{"activation": "geglu", "init": "uniform", "seq_len": 512, "train_tokens": 868100000, "steps": 6624, "dataset": "wikipedia_en"}
MLP neurons of a small language model. Each row is named by its layer, matrix (gate and up: input weights) and neuron, and shows model dimensions 128-255. Each number is 128 + 24 x the weight over its row's rms, rounded and kept within 0 to 255. Numbers have three digits each. A neuron's up and down rows have the sign that makes its largest values positive.
A block is one neuron, or neurons of one layer that tend to fire together. After each block is what it responds to, as a language model described it from the Wikipedia text at the highest values.

L2.gate497:140168147119127148153143109167162143140131107138134125124102144124112143068143103154122097122133116091129087139170115109101171128125094133140086131133142104102137146129128106123162104138105116131109119116150141099151129107163143112138150141085148121164115062091171109150118122157085106131138133174153116130107132114150129092099181192141161143127142124119130151130120091127116140143107
L2.up497:163097091087182099142097127120109177111151091134116111135093116139115160142144106171123120117130148152107134148123137096096142110121170133119185101105113127143110104139094133128105127090149119097104149107110148141117134125154116111096138099155116118123146147092154125144098159137116089150118146136096106062074106146135160124124119084087109119137124110138150128098079120129102153091085
Words or word-final pieces directly before the noun they modify: determiners and quantifiers (an, each, several, some, no), number words or table numbers (twenty, 230 days), and adjective endings (Academ-ic, Croati-an).

L3.gate445:137103140110113153139115057158119103119094129143127174103115161127121128173112124120148095127111192120134140144143094104141099136118096121085130121160105148086121076145093116094107123111122090141077107107148153149128127121132143092114178153134159109144108137122143117085136106157123115106147133074102126129096127151100095096167105119112141156117126089090116102120139077123179139157102
L3.up445:164091130102131145106156085095146151100153109168150120126112092170088142124150088144075158150126136180143087145111179134124117159119147093157142137136158139117125140116152125132099122160121087133100143131116102108102159117118077088139112106141158135157107161137111186150143134135145111132088127131130132145148097116112144130126162155163110137111139139132114092123087113106145179140129
L3.gate483:159126131153159135130078146131123147136178132139158146116133134117153150174126154097113090121155143126138122169147138092134119159169146089136136131108144129121131154136136086164161150097110114133101154110125124104117130135126127136146139098059127161131078111082114071114130096117117089158108091115099101157112095120165143136125152120172116158133075176096098131084143139112163152120129
L3.up483:131155183106167132123088105118081102140148145134150127153170149126092109126126118133110124145124136131131128114095103130117125073141130154118161142094115059114161092084118150099139114107140116141090172093114100134138109136135150117098131124125154107167116107119168095103154090142118114111091165119092094136094131181131130114157099120096138170142099137108152113139120093098140130178110
L3.gate736:127101152100134115119074135130147098128093124147141144121123119151140164113136097128152118094114149116128086162078146118135138126100131090151123135084093104098123169163115132120126119146151112117087150123138118174121110123110154142104105137115176114101090117140135124139107137102125091150091150102120118122124118137148108116130166069152105160202138156128101125162119157114100132080121
L3.up736:103147142120139093116151158135151077153140125150167137102133115123139162076101107180133133166129156148091103076156115092162117127118083142127088170121128103118100128133110157103112115126167109125135132127129123140158127184113137102143135148122130098150164072152135153141147106093133124153112145151145081099142123137119152097134154090107097121134127144108113135102118162146126136094113
L3.gate990:139110144104177153120117098135090113109096108105130113092136126173108142128122128135138089166159138100150092168147128131135130136100191111095151152137145108122110113128112104143145121130107097103097134131145113112123121124126164129113087155137118148123087103133154155123112120125129106121113114113149152148130129126100135134163110147145131161129138121110100094148091132086150142164114
L3.up990:114132106126102162143120116143139125122130137137195182146132106124175095125127119150088086145122179095136084123120129113102108129140124067168153127147130116139171126127112154142135126133105137138133170132136126127134127112129136110164138128116140137152103163143116091110095090139143115177122121126117062142120095092110092110134064133158123122139118117125129153071104092127121145137109
Adjectives, participles and numbers placed just before a head noun, e.g. larger bowls, most luxurious apartments, 70 cities, 60,000, 98 minutes.

L4.gate84:108161135130152148114083087105112124132130120105151140164114126112097142090114101126110096117133078132140183159153153090103114116068143161120135117110156170106123113121061136175133090105112140141103159152142097103120176142153122162107119132117132141139105123127095110091109142128121118162128157132079110088109092109133080132138181147134135156130147107090104111139134081157150176097136
L4.up84:110125161146187153110132089135140127128101138106124163124097144196135136151097107145128124126138147120139129115169127075084185136142145131138123114109139162160131112089093126150098138138152156117118109145151099111144106152116140107100090084117155183119156149162144131098150120134148114161118126136107124125133111127115177141137115100113110135139131081139070122114097131119146133147120
L4.gate87:122102134074144138078103080129109141126133106111146133147123133119136154146149140163107140138118128116146161152139094140082108083104145105115092144110135128155130139090129137127112137147147113142144147142088149145147132102104125130148108113100150155140118149088127133081091113123076150147110145160130167156138125132165128145115130115131117126130099135129126099150119148102174132105146
L4.up87:084108152061140122132166106151127147142140080142134079082092128170100113115145131106161118152147127139067140088158129147102125102116143166090125146129165136134129149104146074130177115121144089117122172151108126128093112106123140145141097115100132147105116125125121106147123110160150117151164124148140145157145125137109158178101133155125101131124107129166113088154088111115107108121141
L4.gate119:124146117157167156126138146139125126114152137128138129131149116173161120141158121116102085103127167151121164145113138120139118101140090158161087139123120137127131115115077105112122107162134066137120149122167110144138113131112132082159100091149130167137109090120087117129102126112135099146132135085092120185096087148153163148170102134084144163137132157090111123144110107124166118129144
L4.up119:125116102113100091110125164150146098149137184131140110126150144135128061125101066115151093161145136142114129135133163167154092088127118139124141128119124143104144107132110137075141111169121130081121166104143125138122142138136127121133135139118129154154147097133136129099159150126102066165130128130146143108133159166088100118162141132158168106068119130125134122100124104143124160119154
L4.gate185:129097139120096118147125121097138133116145133095138100110128140098127123122163156131156163066151080128159150145105153124139085133130135170135098102112137131128111127148158096135130091120144128124142153123184132114092131069156111126134097129145114125137086122094133130098104141130114091177138140097100102097127117153152101144125107121146131137114128159113087117143139150151137126133077
L4.up185:121089141129136132084149138082153133155114097114127131072133123138156109140136161122128166099138103164122124111098135118118120131159069121153141115110083166114131131144107140168140090143113102121099110097133131155116128136108088149118111125089110121111069115157123127152096115151139167111134090120120132123077163118127097101112145101131101109135163093129128136142168120137124162096100
L4.gate340:116121126140145094120108122098115082142150142090113123139144133129145103098099096129127121114099108138119147151142167157120141130116144151111103122075121099145178119112160076172117103147140117147159121087122122117088175130138083112136136163129129153119134102119093129130077085122127134167128148101123125164138103114148089156109154139144157167180144147143131096111116089149091150128151
L4.up340:107133159131117187109130101127123152145114161121104098121135135159130124151171161105100145163151130109133152108150171111093132116147150095088110122108108129141143142116126090122101113170120138130087155132161118154117125166125146120077089123085157153158131138137184095138149128055118099093148113121102150107158096088091107087112110125118135130140105149168139107137121117111120104125083
L4.gate350:139118122128154097121129121158120110110143096164152110118133110092125179122173170151096125092146100137138097140131096114124125157099135120153133112100152091096108097121114145151139092071159075124090162149100138121115162155110193106102120101109125068148118155102091098116149105133096148137154093116105140126115156097143142158136119151142149132143145154097098174130143129159115103158146
L4.up350:129100169131130102138135077108110124121198141108128087152130128178153146103099099150137097120144174123106152143096155124105154149140141127155186144187127101101153104142130097126092134093105118122109110123139198136132118138103096118128087087130136129090106128149130107112141128148175105116116113118150110128138146130135142136134160133184112135120139115142170129161146140150148132120105
L4.gate396:115156146140158136135133107149108181128137147162124131116129130184145119124129124161071139117102122098119132100124146123127169108112114122087128122131136123127167136138123114122127124090129150078156146122088152153084135168082142159102081064145127158111149106126153124144113130120138150146140095128137145154057114151095114149128111138138167121171152142147096128114116113161121120096137
L4.up396:126115152155114077136152096131070127157073122126120159180150085139130084125150100142130170097117132128129146151122139150130130111098116138135113170133153167115149167150151139119159100094147136129118119178146153130120110105108143116077051135158094129150100086123098110137162154115073091132169128121088143127151139156107111170145156123136093115149165123102100121118105097118088120127144
L4.gate417:169167134140166156134119122090093130106156115090118153120138144130148144172110139125176144122134100102146110148133145153131123115182146153157146104129102107100098126118070095090136140136138145121169127126099091101121102180129157110109183143139141169134131155107129141112118135106143160092129118106139135120133118129152110134126115139146119129137117173164139120124158124147174088111164
L4.up417:121136117120102116088110086106144175120152094061120089111083119152115138181113128137086135080128135176097166135096124136124112121126133110141156107172139163097123164090076117145152147129117084130112120097132128133082125146183117129108127119121123137121108111133157071124149123117118142124146121153148125124139104127162121091139148145113146138148170108140129127082141135154107093106090
L4.gate547:116120140165127166149108150097120137168131109131144136127127114111134100115114131132151124116125153099163124120141163136090168148115095162091080120158136150155120107131106128120121129154109092128073148154150136104150083099151101110124156110119140155105141148135159111148146066148144087165090160158141106140141138124143134145124150092100154141105114116134142121104099102142144168161093
L4.up547:138110162117148063084120131153106155112085153127105109139125139078190111139106124132129094197142159119125112118135143103128092066110136124113138101124163107088100071139136143107134113139137141142104126102132084131124100131119117155135142099113123116136076117116116125086121091084082073133125109094122129151126103075126097144130152118111133137167099117134153108094136150100128133081122
L4.gate712:149097148109128133151128109146096127121163135104126129166137112148114130090160144155078153120094122124163145117164154122159098093141129145153106135085112129095112119101130111128120107095137119110141162137121172126112133136131124095148120152130189106129135127154122120130094122093142174174130084128115095192113077118114126124150162117160148108138105168098114104176143131108146119134091
L4.up712:143124104099136154131165097126163164147151120157128160116131141156131114104084091119156149137113133151162148097150134116113148159119104137145107154135108128102106114088106115124178141153105136127100067140122119124144073110141080124171111108173116125132103104116113081119156135129127150141107145116134090140106117149142073114127165131065135117110114114123116130122096076146117103157132
L4.gate715:103084151135109120101147107104148116100113057161110118149145183158128114143172123137126132142138153113126144132154126093118153116174127097142115132096159136122112139153144127134123129149162143114102114148158112064143178146123121091122131132133118109128122119139114150113125134120122098140138119157108141150113125140134145106146117114144092136150155100138131126115113125146149138138170
L4.up715:165144123156089118104146125103124121119137113103093129121149122140148170173106079130113122125128167145185151104128140153100115116137120151116153146123129155111140133188153105115140097096146050140149148134124144153099128137141149179147123123102140153126164156135131114105075145160175097110103115134095122134080140114082162135099117162127137102108136144160157148190119126143130123126114
L4.gate885:093156105118147132119126090158109097109165150176099113112169089108126121084136098120096148100157123121110158147152117155136107066118129125117146095097135148177110133139140159139141158128131159135124116133121078163172168133165129162138121132121140127130141137117118114121109107117105113129126153119104120118120099136097110094096134125090126163119104114132107131158203144148116171152147
L4.up885:131128119127138145154124093136135130123130136071131143110133137100147122112101167055173143122161135121091142163174074131133115124089117135090121090117150162169134126132100129103133137094128177125125117144070161156133136146113143162125159106141148164139142118110108145146153131139153078106122144123115101099129130157109108134135128132132111165144144081129079153127169142117114119098111
L4.gate901:139104138125113164125112086144091106135155123140157110104106153165129096175117105126076178126149145114126102113182109139144112083124133137077127120098085142151086127110110160137158114135113091194113154152102109122100155169123125168114156103063093171118117150102153117139095112138145122105110140090145099153140132124157087162063138125123120153121089138122083130117116142118176132133149
L4.up901:110152140164133137102113115158103162154146112097160104108126157140123143159147100115110119100124156125153113172153138132129126094134140123119154089117154102180144150136149143091110094099151147104099103181120149140138158139100151155111158149093112177153139096102109110138122126096180121164163151133126109093149151140078125137142118140113101124115087154122069128110122086100167098132115
L4.gate913:180094130123142182120131094120116131089140108146115146079116125130072113134130111111094109138126164148167159168118158141105126087139108147137158123137104153121116117158139118097107128143113137138133157129138094116139130150129115140128154140117127168144137122114146143108092155162149129112082100131145133116143107194131160171102091140139140176134115119141163116168140096155167120144097
L4.up913:141099094144134149116078151126167173107091151113112126147150167135114097107176086154098150124132119173125136110112172146122147113135078145127169097115118109107099085143145115119144148132127090143115148158114125129123121122147120128111137162132163170128100128088099106144091110167160155117146120144095068170124119108124107125163100127145109118130115136117115131107102139090144087137135
L4.gate943:084118132159103142140144090107119120114163110082128155122107184161147108121154098147137134132102117150149094162126128093121133117141098140093160132136154112119136093141109116118130109134149150130089121095129109148103129186154116163157140123115132096127093078119123125113144115084162154103157104120116077129096070108163133119126129122111142156179140132107096144093154082110166124167150
L4.up943:133113157169124103117130114117134144120097138115110145153145097138103150129120148130117105112108165095105099140177099128131124097119119147090143183099160121118137110123131121099097119151128101123141157140096095137132105112144124156111108118081116106140138129099112115093135142120157166130138113128140150126136138123093122093146116117122112174152101145135100136139078086165158133084087
L4.gate999:145116115102163132094106139149167146101162128131174156098149131084142165127123153146141072143139128184122147139114114167087152124100154123070132121141100104111096114093083152083118096139146146088092185122143141104166113169091136100153138150126123111114136102154106137108123134099113160138176127093105083117130122119136126137131125171134136100132122128145124171134121128159135131160135
L4.up999:170123141151103128147117086114102102118109088092104191117136135128181128113097102155134115144129149163180137145179110104117136135136104128142119109109119136110125104121121108146148103134074096088171126142126140151128120119130129124088128135172213152113104120132098099142114100160115163140161147129122113110156157112132082162101127093109135127138113144159137101105164108143098135127124
Adjectives or their endings before a noun, mainly superlative -est (finest, longest, biggest), also more, first, similar, notable.

L3.gate156:122077160112155110095161132132159130127144098146090108065130129116142128119104136086187135098122118105119115129137105096121116126122143114102163144108136159101129112126086153158109144114111117133117118109076145101153164110125121093166132129118182157123091069112097132122144136075115051122126134130151123136129110133140130134150141117135137149132124121113115130162068148117134152104052
L3.up156:180146155169117107089118113169098138090104104132088133135192136149151136132126116122123171072101137159117115163128136118115131115139127149140128120147086122109121150183087130100164144077089141124109109095171120124114133107119122119103113100123109174082130120124123089128114127105173109109158101151136140128132111109128127104148101137135110141148102099118107139094124145114117064101157
L3.gate211:099106136108163139114141127117114162125117131097119115111109098121099159114138079134125100106188132111142153086183090073123145144139114118155124118116134139119121131114114176163113119133135098119119135124124157100112162102125121135107112114077132117100098130115104108104117167169115128110126111102104166184143125151104092140150124118142119117116102108105108172155086126151121099127159
L3.up211:151129148163154094122154103098128141122099153184072131146130164102111111142120115120126110145162096139148107146133113084099094121133109138145133148151122119134101161149103143070114108127094097114156160105134120125147114070103091090120141126126132143107108082153110105142118121122129116135159131156134143168149155089078115134142110126170078074177100120140111113126111128097086161126129
L3.gate369:131137132127122087096123110111077129140117173134102102144162130150128122136092141130143117110142121122123097162159156128136084128131083136121161147120126090125102113169123133099095168137116105093110145112108115131103105117089162198157093108111128132124132143092110079104102138141152133149119128120109136163120162110134069136133124130126125118133146063127134100164139140141137115135176
L3.up369:177114117091147130104176148148133129131119158152123147104133115142138125152144150125130119105106115145130128116132115127155117115107108086132178096141159094097148109068095116098157132085105088140160143152155097178159138120123092126123102139114131120105125152081091115137116119147104095147092126121103156110127148076082087098164150128153111113141121128154126143122124142155181146110136
L3.gate782:117138089125094133138132080115143124067140124091109095118109113124141147130166110113120130095156061136147098093169071131114135093132084125099151118103155100171134140133131142091134169118072062169123164136113115145121145164119100153130151134106162146143134143130141116120107119105173123137150105086124138157179123127146143131133113109176149152148107183141085166105122130136147149127123
L3.up782:088190134100129146133138129153132136132108127086095138143104117145123113145120133103143109148201121093143141114105128130136127151102155162159177163123137107110123161139118118104115139115120088130137146132133122160106138139130132072135093143139132165136151098071100108114113144130131088140135152111135130149089105111071132132127162141122120133174143118133146147147137081099108150126137
Single capital-letter first pieces of names, acronyms and words split into letters, often in lists or tables: O in Olavo, OECD, H in Hesse, Hank, E in Eleanor.

L4.gate3:120143105166129106113131119131113146150087085117136121116107147096111152144139096114131160129078092110150093123119158101109111132140130144140144099148111105160143156169102187105153186140123140170114121109139112110153141135069140128154139109150124113128135110134119186106167083140112114098135094140118134130102142121138117105171168125139114130091102096090180144116128135122131084190114
L4.up3:118099143137074119145151097124169157087104116086136112152146155143127143156124139118129131136142116115107105112123134163122116136127073189128115145131179141095155145144120123113158147116106136142105070100153101128135131142125098120099105123089144092159115122134192157101194130069163097132118103073165140103146129152115086135144117116105088107134121179130143117140120156164085126079132
L4.gate16:132176161139130121117133122107160148179158132158142144140126134132105112121135114107151160168152162109115114128128147162116128156143123118080190165177121129156131137107084173102159102095128115145118185085111125169100134161109129106159123125111119195106101127126112073140134101129118152162145152100094097137131109122138111107130175138162132122111095107163124114129130139095102146119118
L4.up16:132112134125138100120140158129118150159131109142136147099130086144160172095130121125129120152147137148121128132148110109133134113121130146115131122153140160138104136104149141110139143128145114079139133132147125091143128124123126135142119095115164159129155098142132094117155144134133100121140148149100152103111148070149165124197142118058130123130133162144111176123127135150140115162090
L4.gate91:136124162107129140123124139159148098081096138176110081202097119152132110163118137113113147097109097134116142098103152144092172118178150133118160132106130095145109126140103120104119156139154083127110130133120138150121185117165122088096177143128155116129130149084129136106130128109135157126080143111092114145097152164118081125165152157148136116142134149123109123137152137141134134133120
L4.up91:131125127177112134107136121123192137133125130129141110124142169110100142140116135154186112108172100102135100115149127097136150092154104146165107135127118162128107121156126147139132135119158173120136120118136127142095105099102135120088104139131108125151088124128113099144077144096144101097166145079128188159096122163115115167140171088109139133071106129121141137138102135145108178100144
L4.gate154:144160162124114102129142147115129149139161110119149145105136147158102135137097131065136130102167130163134114133160097168190132145136110151119148113150141101079163122155136131130089117113122146110143097127167120131141118149142086138097106134163164118152101104143170109163138142158129137116145128105138149102124111173086153134102112149106115144098125111089094109133097101112150127118144
L4.up154:158158139134136089133170173134159152101120122132144178109110090123162118159075134092113152171100136125164104177150178093127183129100133122101109160145100106141117127159148134142127119148133149126146089137153143126120125103121118142126155109141141136107141156134115147131125119107108115083149100121080143126132092098111134109142135142141118145166114095153088170096138121120103149146143
L4.gate171:132103167105144146094118114114117151160125110133169145104132171109131126113119098120155159084130136115106095121095108131121142119119127161110133092179120111114145155136133125134114130167122100120149150131123095131139136108142109119135159133136137139133126119149118117162127099156114158141155120128108140149096101143135110135139119134123177097113132120061127105127131157124155101147150
L4.up171:134106103144157137148124072165118160130131124142172116128132166140112108137139124136098124116134115121170106135128132117092121170134102165116121144111113154139157140139112125085149111106178128134159096166137165140102112195154123112117099134124159137154118147149193148116143107121127153098087135108081113134140130160143149099120113122070133137123127152136106084119118098142090145129144
L4.gate193:128082145123092095058149124083113127120105123148163096153121144136132168105160126072130106112172109167116134110150130080114158129140074156158077114088106111145152164149165102100131142108149076139145146165151130108119102167118124108109158097130134117118147127149128148147144102141109155166159148079113094129118144097125116118129144116144159149144107112125140160098139130148158131128161
L4.up193:150168088137160103151120114181151163144108096186123094113148101123180136117157151115138112136134200153073116131123141099122146173119115126127194181109096141117126132141124129170089120135119123136098159117169120110174137122092119182130122124101169125154098120093115153108118128131103129122120123155151123176144140113110128106148109143149127130159147093122112141123150132111129142145086
L4.gate346:141107147138126085132138127135146139155076149144102126121119085116066092093119105116158123094120126127142153131152125158152120101190126141159131121133117090130104144094106103127118143165133138137146127101137166122180103130116101145106130119120180151149112125153158151126146122158138085086151162137095093089100095134184100099091117150154156148131122125146128141098133184138127120153108
L4.up346:125059072086116152116130107140115156111146164089110131116101122104110134101116137089133146146172099105100166170156094153145145132187097117140151139128127153148139151141120116164098154138100113166149187151120090134140152187128126110125124132125101118120120100112122083182140120133138164119130107154114106142100109149105113106131155106110111131153153132124140183149091165116154085099124
L4.gate388:124127135118092098121101095131171163148158115158118147108123131162088156079153099116101127125098117144111145118144147126181129134134137137097143122155122160107116104148093096116135144119098091101119071117137114111144145103131112095132132124080119149200142130114104152134100160175126150153118141074119123158093123141115120139148158107136112139175078107106128154188138188113128169131105
L4.up388:141140098160105114092105136148072109136096161106144132143111135094120167117137131123117115104167110116103137154141096094140085166153147105076112088209121161126172160126133114165138142103077109157178135097121142133101095141100112148149117098104088166125111103117131111113143140097138142100161128155115153139092115139115090134123118148124134125114140110161160146121134150137126102125132
L4.gate495:093132123103122134111132146115119154114150139115138092130152145114117120110112174080138107130125105106165161124128102149123147161154148119105120140135129154149095097127112108128177118095137078148159130151173133094090111085145154103162143108128101144136159121170138126111119154130107098130141106142125161135131094126146166177087183123118124144166161127118154159122118125130155106165100
L4.up495:123126145179123119139190094148194151175118137107091102125120127135135106143112147116128128124100137112116063149151100130139140130136137177137158175170120097116112074081124121167128110166158143123123143123130157095138126128125127198163104134116144129090110118143115189124128107136115143111132134118141164117166129143132082093124151150113114173133123144143107131172168151143073116126119
L4.gate571:114130124101098147110120108149115129172128104163151127126083166142121151104131123133106100144163083121118154134141091126111120100134107124158074123171141127163119090190143091131102132119101136103174124103110115146135154145125133105106109173132153175164090132107174111133133104126127102139161125128175119123125097134100132098156139161092093150099128126102110132168152149182167101121084
L4.up571:181113129144132145133181108153131175108179156158136119155103142133127160143140166086146126159108106157113130130136097122156130117192133125145142150121116122138104111157148149126094108142130194115144119151120111146124099115085147123121177127103070142140132123114121140112150135103098138100143113112119151170126144085106123139132124146130073164132146148149074126184096126151139111121160
L4.gate630:160114158118141180074083099129162120135108100141146136153126151112108110125115106156144116145171093184150141170139088135156160091127114162113116139108141100131134105124087104079117145163131106122097096167161156152153136110140097079090115182145157099119114169095144154105124111174187155135134154113135136092141091166147139115164139100141143145171179087137148119113134109126145077107115
L4.up630:138118153095137195168122139131125153102136131156134125115120083137077138131133089135108137116187110122101089137143126135125145165162122130128122119140093086158107167136127110130123138162118120148122151141107152134093118127123088151121135112106144145153114101133126129149128064110138132130110107127160145129109141126120141140102223139118160133154103135121147120109159158164130104094117
L4.gate651:117136147118069120112128167120166119178160098148097118139142142141088161116105132105107097105136129101114140171129121128162129144139154101134139137135090103144182108110148160102130136119116126122137159098115108105122140148153087127117132101133176105123110098114159129136120097095139118120124120139139141118131155135112126138158120112110077164130143092095125145063097140072145096081147
L4.up651:134142145124145123125145144165118128138116145069120106150109136174118100130136100123135159162111082127109138142131106131096133105156132163122095127152150090072144121130145149130112125104087122149152132164138110118118095128118123112133118133112146125101116117108124120153165168127103100162162114132112144112166113099119113121133116146137086131186148083124125159118115134131139110132135
L4.gate691:151132133161083091127128135086183148129139111150145106147086151117105122110117123107130113156071112169120103146116134152123124116118137119126123135173180132107153102108141134097113133096106147054146089110124138080120103187136091163162124140124086132109135137162134113107154107134117122114116113165141098103108121122070187154160149161062084107136128100117122133098114088151143169142130
L4.up691:096139185106115148103145111098119139084125136152072071140138184106131145118123086134142133078125121174158113117193091125159182179145137106147116156169124118119136116113126092105102145142115105084111152096119111162166107127121136109126150122141114150103113121145100150159143099144101086104116113163085136109119113131123167131112125147122138133109174108129119110110138137101154124130129
L4.gate809:115118154131125070159165118128126111125102118141091141166158119121165144095127141126137134109169147137097118119151092138129155119126158148100095119131139129145130139128122188128122163159138169098164116105156102170136153137111116130111136147146132138133145115160121188094192134092149123171113133103138159121113112123135129122136114135081159110093115141143141147162164139156109075110123
L4.up809:135127165126083113133123113129131134109144097102124119116128174150130126077124088088167118171108121106101151103137079166117123162093118097112148147138092082099142183123161137128127145143137118147155106134139104119162153151097114129132117124128115091142122178112142104086149092159130102111127129190122169083129153109092150127098164101110139139135140108136153115149124109077142128074155
L4.gate888:140114134139129156115120156170155161073149091144115150087138151156106125075138142124111147115091091215130134187159141130125097140119123126097119106112158132152137133126153120147131124136162137134142129095193161114107102112169117121160113142106150163182098113150145150115080092123121123120117126105098113159128084125142137122133087141171082144121125118108113104125099144163153132137136
L4.up888:117148163137171172102127135112113122132109143161150136108077137095141119126171147169134142122143127085118147111112101135143119117148090155173149144107134142116098081155106117147134167113087124152105117090151084166148116112116116095107138084126123145149113137129103147159181107157108123103134121089098132169109127090149131159122111161107126139133131073104128136104115143105104086118147
L4.gate1016:145131120150128165095145107126135150131144164112112114157122084163118136164122183101144143088156134119126130135160139105125152154153125117118111149142106126132132119168138139166100125129117068167119135186141125154147176194146136125163178105120085127109121105133113133150122152154138114145130125127167118117112108122130132128103147157119163066112117101167144126137167150153107116121151
L4.up1016:160144142133120145083102138102169156148122110169130169158130127135081158090116140135135120133142058101137111117136124110143105138161149151092127143124126117138097091101135151124142181100125114115124128133118153106150153129120133142121135116092144175145065172196136095126120134124133098154165117121116144124126125158066109123076107131135129112121074148133115134132107140115100127138090
Single capital-letter tokens, mostly A or E, opening a name or initial: A. in "James A. Beane", Aberdeen, Ascot, Easter; occasionally "ab", "this".

L2.gate64:114138168113093102078147142128148142093123141171092154108131113106096160151121135158121099124158128156086127127145120112131141146167128124126164144115088117174118137114133134122096117132120134122132102134088111131147128114109158133157188144107061126133170135124124113151159127161076133094141110147125122128140143121128103087093141160166116152140123092109128146152121116163136134155126
L2.up64:106110166105154071121152158123144155128152128152117110111120098118116124146133132128140102160138123154127094140099119136149170126092138144190132141129149095144118138124151137101101163085111168120127158185157110135145147119117125110154113105132105134112148073098084103133130122116112108081145192134162168105129161123129180124121186112155122131097091131144117174130132153114142124145091
First capital-letter piece of a proper name, mostly team, club or network names in sports texts, e.g. Ajax, Aberdeen, ABC, AIK.